config = dict(
    num_hidden_layers=16,
    hidden_size=256,
    num_attention_heads=4,
    num_key_value_heads=4,
    head_dim=64,
    intermediate_size=512,
    vocab_size=8192,
    hidden_act='geglu',
    norm='rmsnorm',
    norm_place='pre',
    norm_eps=1e-05,
    positions='rope',
    rope_theta=10000.0,
    rope_fraction=1.0,
    qk_norm=False,
    attn_scale=0.125,
    bias='none',
    tie_word_embeddings=True,
    parallel_block=False,
    init='normal',
    init_std_qkv=0.024,
    init_std_o=0.00424,
    init_std_up=0.024,
    init_std_down=0.003,
    optimizer='muon_variant',
    learning_rate=0.00565,
    lr_mult_qkv=0.7,
    lr_mult_o=3.0,
    beta1=0.95,
    lr_head=0.00372,
    max_grad_norm=1.0,
    warmup_steps=200,
    schedule='wsd',
    decay_fraction=0.75,
    decay_shape='linear',
    final_lr_fraction=0.02,
    batch_tokens=32768,
    max_seq_len=256,
    doc_mask=True,
    train_tokens=343900000,
    max_steps=10495,
    dataset='wikipedia_en',
)
MLP neurons of a small language model. Each row is named by its layer, matrix (gate and up: input weights) and neuron, and shows model dimensions 96-191. Each number is 200 + 30 x the weight over its row's rms, rounded and kept within 0 to 999. A neuron's up and down rows have the sign that makes its largest values positive.
Before each neuron's rows, "fires on" lists the tokens most often at its 100 highest values on Wikipedia text that the model never trained on; "fires in" lists the words (lower case) most often at its 100 highest values on Wikipedia text that the model never trained on. A number after a token or word is its count.

fires on: " of" 93
fires in: "of" 93
L6.gate207,175,194,194,261,222,192,215,210,169,270,210,235,225,154,227,169,228,182,186,143,174,210,157,207,209,180,197,167,232,191,182,251,210,176,186,209,205,204,133,243,215,236,221,204,209,142,192,246,199,175,211,190,197,213,226,217,219,123,221,221,210,214,211,197,225,233,202,231,184,219,112,218,181,210,181,182,151,197,184,236,193,231,135,167,219,226,220,245,176,225,210,167,213,211,218,199
L6.up207,197,215,214,223,166,224,166,180,152,154,208,170,160,171,184,198,269,186,157,206,208,170,202,206,203,191,202,193,175,146,212,225,228,200,180,242,209,220,212,159,195,174,239,210,188,182,199,141,206,171,209,189,187,149,203,185,210,213,161,187,240,223,253,201,200,213,276,229,182,210,216,210,205,166,247,198,196,163,240,222,246,233,223,263,147,157,156,228,219,236,174,169,189,220,193,185

fires on: " which" 20, " was" 13, " that" 7, " and" 6, " reported" 5, " is" 5
fires in: "which" 20, "was" 12, "that" 7, "and" 6, "reported" 5, "is" 5
L13.gate13,189,207,262,177,248,180,169,255,251,205,169,209,262,232,219,231,219,189,186,209,166,180,197,194,207,227,215,242,143,219,236,184,252,218,185,149,176,176,193,183,224,204,180,240,239,127,235,169,209,191,227,201,151,174,204,241,228,227,195,202,209,184,189,200,197,206,187,204,187,202,184,211,227,238,202,196,191,248,177,249,209,222,231,196,188,187,255,242,215,234,252,182,175,228,212,249
L13.up13,190,187,221,211,213,182,230,155,189,217,154,180,220,135,171,197,250,188,209,201,207,143,191,179,215,228,225,228,247,224,217,252,163,269,220,268,252,191,208,208,217,237,259,192,150,227,173,224,230,200,155,194,236,242,200,177,180,206,142,138,172,166,216,193,166,191,173,151,242,135,153,158,195,188,220,216,163,207,230,213,211,182,197,182,215,163,157,207,209,208,174,210,196,181,288,208

fires on: " of" 41, "ass" 10, "enc" 8, "z" 7, " for" 5
fires in: "of" 41, "ambassador" 9, "ferencváros" 8, "hezbollah" 6, "for" 5
L3.gate459,219,207,202,213,233,171,228,175,225,228,226,220,163,167,187,209,270,208,244,186,180,192,161,223,218,216,161,171,162,202,200,161,225,162,218,253,206,251,118,238,166,153,212,226,202,163,192,217,209,191,222,203,187,227,214,169,227,187,188,202,188,250,195,162,164,176,162,183,165,161,182,253,164,247,230,218,166,217,209,242,164,167,171,201,189,217,208,195,277,218,182,178,150,207,146,169
L3.up459,193,253,217,150,211,270,185,193,174,222,205,186,177,155,175,243,273,205,216,142,207,126,184,221,201,214,147,132,156,204,192,162,243,174,186,250,231,220,214,184,220,215,219,180,238,185,180,216,181,226,203,179,215,270,217,162,164,198,181,218,191,182,186,189,207,219,208,209,247,208,238,177,168,183,223,222,177,214,157,208,213,192,182,230,179,240,231,183,154,155,189,231,185,249,172,164

fires on: " which" 43, " that" 31
fires in: "which" 44, "that" 31
L11.gate341,183,198,211,229,254,195,144,194,245,211,186,211,177,249,192,203,221,173,156,210,228,214,160,191,213,203,155,229,192,211,253,186,192,208,199,146,235,232,183,166,212,236,193,201,198,200,196,220,240,163,225,179,179,212,191,239,160,233,226,208,193,154,116,183,196,196,210,228,189,188,215,232,201,184,197,201,179,237,221,182,224,179,161,202,173,211,182,191,198,239,226,204,160,185,187,241
L11.up341,211,181,146,221,170,206,160,157,137,289,192,209,204,185,203,211,220,157,187,250,172,194,221,212,208,163,244,167,255,203,204,201,149,238,180,191,234,225,206,166,274,198,246,196,236,209,222,257,251,207,208,194,171,161,190,239,156,214,219,198,257,195,180,208,187,224,233,211,170,196,132,222,186,184,182,191,217,240,186,147,230,212,267,206,198,206,210,206,148,224,189,219,206,177,216,203

fires on: " for" 53, " fa" 24, " For" 14
fires in: "for" 65, "fabric" 4
L10.gate52,166,191,171,206,182,190,176,235,168,144,216,151,166,176,242,213,192,153,222,278,205,228,238,159,212,196,218,180,196,247,204,262,281,206,192,245,175,186,181,198,182,230,247,156,229,244,162,212,211,180,211,173,257,168,212,199,237,195,246,191,201,186,194,234,216,155,215,191,195,246,213,223,221,167,182,153,169,163,165,211,192,121,191,208,200,219,194,232,236,200,218,147,192,169,200,185
L10.up52,241,245,170,231,198,235,228,216,219,158,212,216,189,166,220,252,223,180,221,208,221,240,243,120,179,152,181,217,167,167,200,112,212,137,196,180,198,169,157,255,206,240,212,214,193,235,233,166,203,198,211,182,221,157,186,202,246,226,200,202,214,181,214,209,157,233,194,144,219,275,168,234,256,198,189,186,156,203,187,212,220,163,210,188,194,255,166,183,223,178,214,242,194,211,197,172

fires on: " at" 55, " for" 13, " with" 10, " by" 7, " band" 5
fires in: "at" 55, "for" 13, "with" 10, "by" 7, "band" 5
L6.gate27,189,201,177,212,197,215,238,194,200,216,195,240,228,194,242,183,269,187,183,163,249,195,181,160,220,147,195,179,234,199,241,194,219,225,195,179,160,190,183,218,242,239,199,187,181,192,247,171,206,199,203,200,173,219,183,220,144,177,203,242,182,264,215,187,158,199,234,143,215,206,184,177,223,199,151,212,244,192,221,209,209,217,236,188,177,209,212,223,179,204,188,191,170,177,227,263
L6.up27,173,251,201,190,190,244,186,157,204,155,201,165,176,197,211,206,237,146,258,246,229,225,215,153,142,183,188,185,227,142,216,182,207,213,236,197,169,180,172,174,169,210,213,189,248,216,195,278,247,188,259,210,204,157,184,201,217,225,210,183,254,195,210,217,171,188,226,177,199,240,178,226,213,197,166,251,176,256,177,218,252,191,178,229,121,200,213,178,187,215,171,208,153,259,157,189

fires on: " of" 53, "e" 7, "h" 7, " women" 6, " for" 5, "ing" 4
fires in: "of" 53, "women" 6, "for" 5, "fenerbahçe" 4
L3.gate77,217,196,226,165,215,285,254,226,232,153,206,176,209,230,218,175,196,225,211,235,234,218,235,175,204,207,225,190,214,223,222,247,175,124,164,211,182,209,192,227,160,146,170,243,189,209,220,187,192,222,195,163,242,194,150,238,218,212,212,199,190,201,183,185,184,190,161,212,215,205,209,211,219,143,222,159,204,221,162,218,213,189,164,220,101,194,208,163,200,254,179,181,210,167,246,172
L3.up77,254,248,197,170,149,219,211,239,231,204,215,259,249,155,236,175,292,224,205,209,220,203,222,188,184,215,161,212,198,179,217,232,176,211,154,199,147,186,197,201,202,180,180,216,205,210,199,175,202,169,114,218,177,199,190,189,248,193,229,214,163,197,207,193,164,213,220,199,207,231,161,209,225,130,197,248,174,202,237,186,202,162,149,206,140,211,156,165,215,229,218,212,191,224,177,201

fires on: "est" 20, " top" 15, " largest" 11, " only" 8, "t" 7, " first" 7
fires in: "top" 12, "largest" 11, "most" 8, "only" 8, "first" 7, "highest" 5
L4.gate161,212,203,195,181,156,175,267,227,214,183,136,108,192,185,243,199,211,224,185,153,207,198,172,204,173,183,193,225,152,228,200,185,211,217,170,192,181,146,202,121,254,208,219,210,211,207,231,207,227,140,211,235,168,198,236,210,170,229,205,184,164,175,199,209,212,191,189,223,152,196,204,232,204,184,229,144,212,230,111,280,176,230,230,270,205,209,174,228,194,185,240,161,174,204,200,150
L4.up161,172,191,181,154,196,213,185,186,195,206,212,141,208,200,193,219,200,140,186,172,213,174,144,178,209,166,184,171,170,176,247,220,182,188,214,197,134,211,157,182,217,228,202,227,197,204,221,196,228,173,241,257,183,197,220,193,221,259,237,233,237,236,185,132,190,173,186,252,203,149,226,223,235,180,203,145,218,202,153,198,225,232,176,212,214,189,151,219,194,220,221,169,201,202,186,223

fires on: " at" 58, " almost" 9, " of" 5, " for" 4, " during" 4
fires in: "at" 57, "almost" 9, "of" 5, "for" 4, "during" 4
L10.gate179,206,207,180,228,157,202,151,164,184,236,172,184,181,260,158,215,210,230,258,249,224,170,191,202,165,174,186,143,212,229,170,183,134,225,222,169,202,146,203,176,221,233,202,202,185,165,194,164,182,177,196,127,213,197,169,225,221,183,209,214,245,204,203,199,183,223,216,187,169,238,172,222,218,187,211,219,193,176,215,204,166,255,203,153,182,180,185,210,169,230,221,225,130,189,149,182
L10.up179,160,206,202,204,235,189,211,203,209,204,173,182,208,202,252,189,288,205,245,181,233,238,201,212,157,129,183,196,185,208,168,139,195,158,209,233,179,218,180,191,158,148,193,200,183,196,217,172,196,183,189,172,171,192,242,164,216,181,217,212,241,252,212,239,217,208,238,199,226,210,199,238,216,231,174,212,238,188,231,256,193,132,173,185,215,232,174,164,222,148,230,246,239,212,189,207

fires on: " after" 63, " After" 19, "After" 11
fires in: "after" 85
L2.gate68,185,158,201,231,180,222,252,209,185,180,227,207,205,253,230,204,233,186,228,175,143,203,214,270,167,167,213,209,147,210,230,160,138,144,168,171,209,220,166,206,228,140,202,214,250,259,171,209,186,202,223,216,204,199,214,187,225,218,183,145,202,227,242,207,211,208,144,197,233,198,216,246,166,190,197,159,214,209,205,230,130,226,182,158,176,208,170,179,179,206,229,199,211,210,184,225
L2.up68,240,269,173,169,183,202,198,179,245,200,183,220,182,154,190,138,195,233,155,185,219,149,200,229,155,148,226,144,241,203,153,217,174,244,152,209,151,199,238,214,163,209,183,227,177,202,123,148,236,185,151,176,215,183,203,173,167,202,167,200,186,248,228,225,186,127,232,184,246,241,232,210,231,203,165,232,254,149,209,187,208,209,232,219,242,193,199,226,187,210,243,219,149,239,211,217

fires on: " one" 39, " those" 23, " part" 8, "Note" 6, " said" 6
fires in: "one" 44, "those" 23, "part" 8, "note" 6, "said" 6
L3.gate31,183,166,243,210,234,201,219,184,158,196,198,161,161,201,144,237,176,193,203,224,204,215,252,200,260,205,206,241,168,163,204,243,212,191,192,208,156,217,220,190,235,156,204,235,217,164,204,195,211,168,124,154,215,201,211,202,260,177,195,207,204,194,223,213,192,233,197,154,233,202,168,185,211,236,222,167,197,140,165,170,150,164,222,179,190,149,215,207,193,184,194,195,138,157,231,210
L3.up31,186,210,229,187,213,141,193,178,174,234,159,237,169,178,246,196,243,184,214,154,180,190,208,179,221,232,191,214,251,214,215,201,189,253,233,180,216,302,253,195,195,155,204,201,171,174,196,178,237,190,239,224,167,209,231,213,187,150,189,207,212,222,171,184,192,213,224,174,221,159,237,219,157,222,170,227,239,232,245,181,195,166,244,224,199,191,178,146,186,236,164,147,168,179,163,191

fires on: " in" 49, " for" 16, "s" 9, "ing" 5
fires in: "in" 49, "for" 16
L6.gate72,180,118,232,239,221,166,179,173,177,195,250,183,208,210,213,166,183,214,285,162,201,170,193,209,194,205,267,185,152,124,176,182,216,254,182,193,164,173,183,189,164,182,253,231,171,220,189,157,217,217,227,164,228,241,176,202,175,238,173,245,229,173,186,188,215,154,177,201,198,190,154,221,209,210,191,132,189,225,180,211,238,225,187,192,224,174,195,174,165,246,155,187,212,182,213,204
L6.up72,190,257,228,193,200,210,217,145,242,168,187,236,186,241,175,206,242,157,174,136,199,163,216,175,203,148,184,196,242,248,215,197,252,155,196,240,213,169,218,223,179,188,215,180,233,166,179,166,206,203,162,211,240,223,209,214,208,203,178,240,192,214,207,250,182,203,244,193,242,237,210,208,179,169,273,245,236,224,171,210,158,166,171,192,229,228,282,222,172,182,236,154,153,217,190,173

fires on: " with" 35, " which" 30, " by" 24, " that" 7
fires in: "with" 36, "which" 30, "by" 24, "that" 7
L6.gate115,226,208,224,187,171,255,190,163,209,171,185,152,252,164,249,194,201,224,204,242,230,206,185,244,199,135,202,197,194,206,174,220,187,180,206,274,228,174,222,203,217,249,255,170,166,177,169,159,224,214,260,226,170,156,245,234,168,166,182,226,197,255,225,161,169,226,280,201,177,192,189,256,234,160,197,190,205,225,172,218,199,182,199,225,186,200,186,253,211,171,205,228,207,157,209,202
L6.up115,166,194,186,228,204,193,203,234,155,187,212,161,189,154,163,220,236,214,267,203,184,183,192,166,200,199,223,211,212,230,265,246,185,218,235,220,156,196,224,175,180,159,222,192,185,221,151,186,226,182,193,173,207,212,130,212,238,196,174,223,284,218,129,194,191,159,207,214,195,188,233,197,183,181,202,225,165,229,208,161,193,234,266,218,183,219,211,168,201,192,191,212,183,183,187,237

fires on: " first" 37, " only" 9, "est" 9, "se" 8, " most" 6, "ten" 5
fires in: "first" 37, "only" 9, "elsewhere" 6, "most" 6, "nintendo" 5
L6.gate221,229,177,185,207,247,252,210,125,121,247,209,199,164,249,163,219,231,212,161,129,215,221,227,204,231,196,201,199,179,188,209,209,205,180,178,207,195,168,227,161,224,202,162,190,193,218,176,211,195,234,247,247,176,187,192,226,180,216,171,162,192,247,109,216,224,204,169,216,224,167,223,149,221,223,155,160,219,216,178,192,210,219,192,192,210,220,183,189,193,244,196,200,196,194,190,193
L6.up221,175,201,211,181,199,296,189,190,202,243,237,198,222,192,211,172,190,177,169,191,183,223,194,136,188,184,214,208,171,129,215,206,200,211,185,201,140,174,158,182,189,234,222,182,227,179,164,244,211,146,261,207,173,199,230,228,178,200,209,170,183,135,169,215,206,197,222,220,257,165,265,207,230,235,252,244,200,208,253,202,186,218,180,184,153,197,154,256,188,194,240,262,238,188,218,206